From a checkpoint of a small transformer trained on Wikipedia.
Size: 13 layers, width 160, 8 heads of 32, MLP 384 SwiGLU, vocabulary 1788, 4.82M parameters.
Training: a variant of Adam for these matrices, 114M tokens, 3483 steps.
MLP neurons of a small language model. Each row is named by its layer, matrix (gate and up: input weights) and neuron, and shows model dimensions 64-159. Each number is 128 + 24 x the weight over its row's rms, rounded and kept within 0 to 255. Numbers have three digits each. A neuron's up and down rows have the sign that makes its largest values positive.
After each neuron's rows, "fires on" lists the tokens most often at its 100 highest values on Wikipedia text that the model never trained on.

L6.gate9:167152170150144138145131127131142112091165138098122098134068105112133112143100131100122149162157121166157173130167142114110127168147102170122149111112135138167130103190169110160117117139156101126119148111174080123150136129100132165105160134121105129112122143168122119177098129109100131139
L6.up9:136161126132082133120155103139108092103143136145140077133125142158139098130087121101125127157177150131140145157129096128139097155131129118135098150151138102124114090136162149177144099154110151113167177133105142144099109123172139120116130143134093121150141147116101079151111105092132099141
fires on: " most", " more", "on", "istor", "res"

L9.gate240:114123133138158170162107144147135162161113116119119134153176142135128086094154181154144146129134176186127125105095101151109117115158113127127089106143107160168153109160121128129158108125130153135094133096143128140139133133167129169147126106172150143138085116164162172121085122093120113142
L9.up240:157128153098117104117107121157139121138153125158143116155137199118118099104134126185157112138109155192130146137129138161153087132134122121099145163076154139152166146148128119155168133115122126121067178058115105128114130163156127129145137107170109105167129130136180162130116105133136155127
fires on: " he", "he", "e"

L4.gate16:143154132182094128123158093154107146139082117144069085167129133106124110116096109132131119137163145134103111088122108098105082116110158110153129139119082143147117103134139117150101115096122139180133077136108171129145171107110105136141124103121130159111112134119155141109103103156091077117
L4.up16:125111111096106126137123126163100136127109155116099136153123115121172143129136109107149176138140108087102118077159093086149117105121148109127123148104142165137102123087114119142120093132126110151142131129101121146131147197116108066126112165174147140125067096174125117099111074100136088140
fires on: " al", " Al"

L4.gate284:159101112097109156126130164114141172109104138139095140118146101149133078124147143125161137130117117128147122122132151137120179092127104101106136077113159093112150129164094150158080198153121146151133086190120117152122164175156094120128136164110112147140117107138121142102107134171082129122
L4.up284:102091104127126138107125126130105120131112136121137113131112118106138161124148159151122093153115136130163127132149188116095128154132117115088113159113105164124149104137106128151054101085108142122107094079115161126170127144136128175113134138128166085131083084104128116120139155122092155108
fires on: "t", "pt", "ts", " met", "ived", " States"

L9.gate193:123167185138109110156105105138141091160131149144115064162118173113137118145103088105085117156128133140116115127143108119144164144109143119090122111133120181175067128135128129122112110109088115178129152122146126131129114123147118139133136125093098115135061119145124147107066129144109128135
L9.up193:151126133137146139119079135143174148110197111101105118129095140080107203160169104115096123156119144119100122112131128121121130104110127111161170164127167092169110128105135118151149116170143110129129118115094107113088161140122091120100111100132130108143138119114102153117069124129143092163
fires on: "it", "m", "c", " acc", " al", "iz"

L2.gate128:153143137172102173134123089105160122126110132133119127139158143123099157112175149132112126131157150194115127099137138129145138162144127161144152124130122091118100135122112143085125093139154133160092113132181170118136089125135108133092088095129138151125138126134132165179138146139112118127
L2.up128:126144117112169123121130142123150117171142135139144105125148123114147126073101094132095125102160161141140120129155109103160151163123166095089124132104113131136139115103157144119083132134139134102142096094140120094130118108129086090106120099146124166174152146085113125099104186119061146146
fires on: "ing", "ation", "ed", "ated"

L2.gate260:069130148153117104140124153149183123111135067078169111130095082130140131124119108141110139106146159124116133116136182135174153107112138125156105157153123169150117104132123090149148105095114133110113102144104172111094123150128183141123111144149150153141114125116099149114095144144167129090
L2.up260:100156130118124151135106107084127120120132125120116161135087137181149148179115110118158126112152097148142155077100131122143118143113139088148148139109147146148093077126140151165129108117137107149127158103095135174155117076130123160070142148110130118127160124128119121115078131128140146127
fires on: "qu", "ent", "\"", "se", "we", "at"

L5.gate86:116148168168165109139155146120186130127157127120152123102107087127094151115108108129109158161114106130099143100119130133112098146169112093121109124155104115106135114126130113151108123125122110156149113110126125119160166107108125161150089106116110143130128100113129116090103120112101146150
L5.up86:167124142126134122110117100113152140097124118180163117113106095123092143144143144164082104101095125114104146145110127179112150096127142115068146155163085132127142089141088103119162143122098172133154181121116138108112116149079126127143132093139126138129108109080149099173145090157140116136
fires on: " rem", "|---|---|---|---", "ash", " their", "ad"

L4.gate368:134126105081116122100125119140129096104113133173140089118155150148089190150135132142105104130147092112122095133138097124151104126143128128140130143090105115089146083124157131152129105169119125123121114142169117126137122143172162122166126128123112138114101135101168105151140174164121132141
L4.up368:112122102138133130106102117132121109163125128125142117111118133218159168091105134131139153137150132147119113071133105126139114134150154116171118150115146125136126124102132129108088127111122134118125122088128126107085144137163154152121107086083150128148119145101154146140074145137133127119
fires on: "est", "ter", "hy", "ull", "ain", "ett"

L9.gate331:082109113116116140142096120119135107166151152136108158159150119144120110078114121126109119113131152132123157135111136143121107144111150137103087120105121135136132113111102110122147112141113104123103088115108110160139132104178150169206141121135089121132109108124114117135114091125144138134
L9.up331:115157128116111145111095136184147157136073107126137143145106160126123110114142120137132101123131154182104163178124153222087184125091103117115130147107136133167087079131132137114149159133111111152095139104103115112135114141151105144144125096129104133095100104116147140156154120142128129125
fires on: " he", "he", " He", "I"

L5.gate295:143132150124087106148097101102154112142087185116148105134120131160136127120133180142156123141134067180077119159145131162116160146108099092143181139141149108139104141113133169125124131128153126135128098133174127152128110105108116168084148104143140154118123106108135136129150170172164107084
L5.up295:119166171081163109138117161106160127118144113097142150148142141152124084131112114143124150153134110106158106141111103104123126157106155110134145125115161126154107137093155107089100119158100118122118134140144129104163109073093127113117150146125104155154154150124071118144135113118131118169
fires on: "ed", "or", " under", "ated", "irect", "ced"

L5.gate227:156083097164123091101170161096124154120144117107118135162145127185137150134083111119117110124102111111130129128122151085116100130154126129137098116123166157117112110147119111091138102104122129095149159166134123139115101157104146147108120103147132132152134119135138129146070139128132064155
L5.up227:155159135111149097145103148129156104082129177070089151127108140151103158141131105122131082160117173142115114202113114101138107114128112152124113105127151106115126152137135112131176099130119142116138129160110118134136122126148118157099091108139194097153124155142102065097106127127118163114
fires on: "ear", "inal", "erm", "rom", " comp"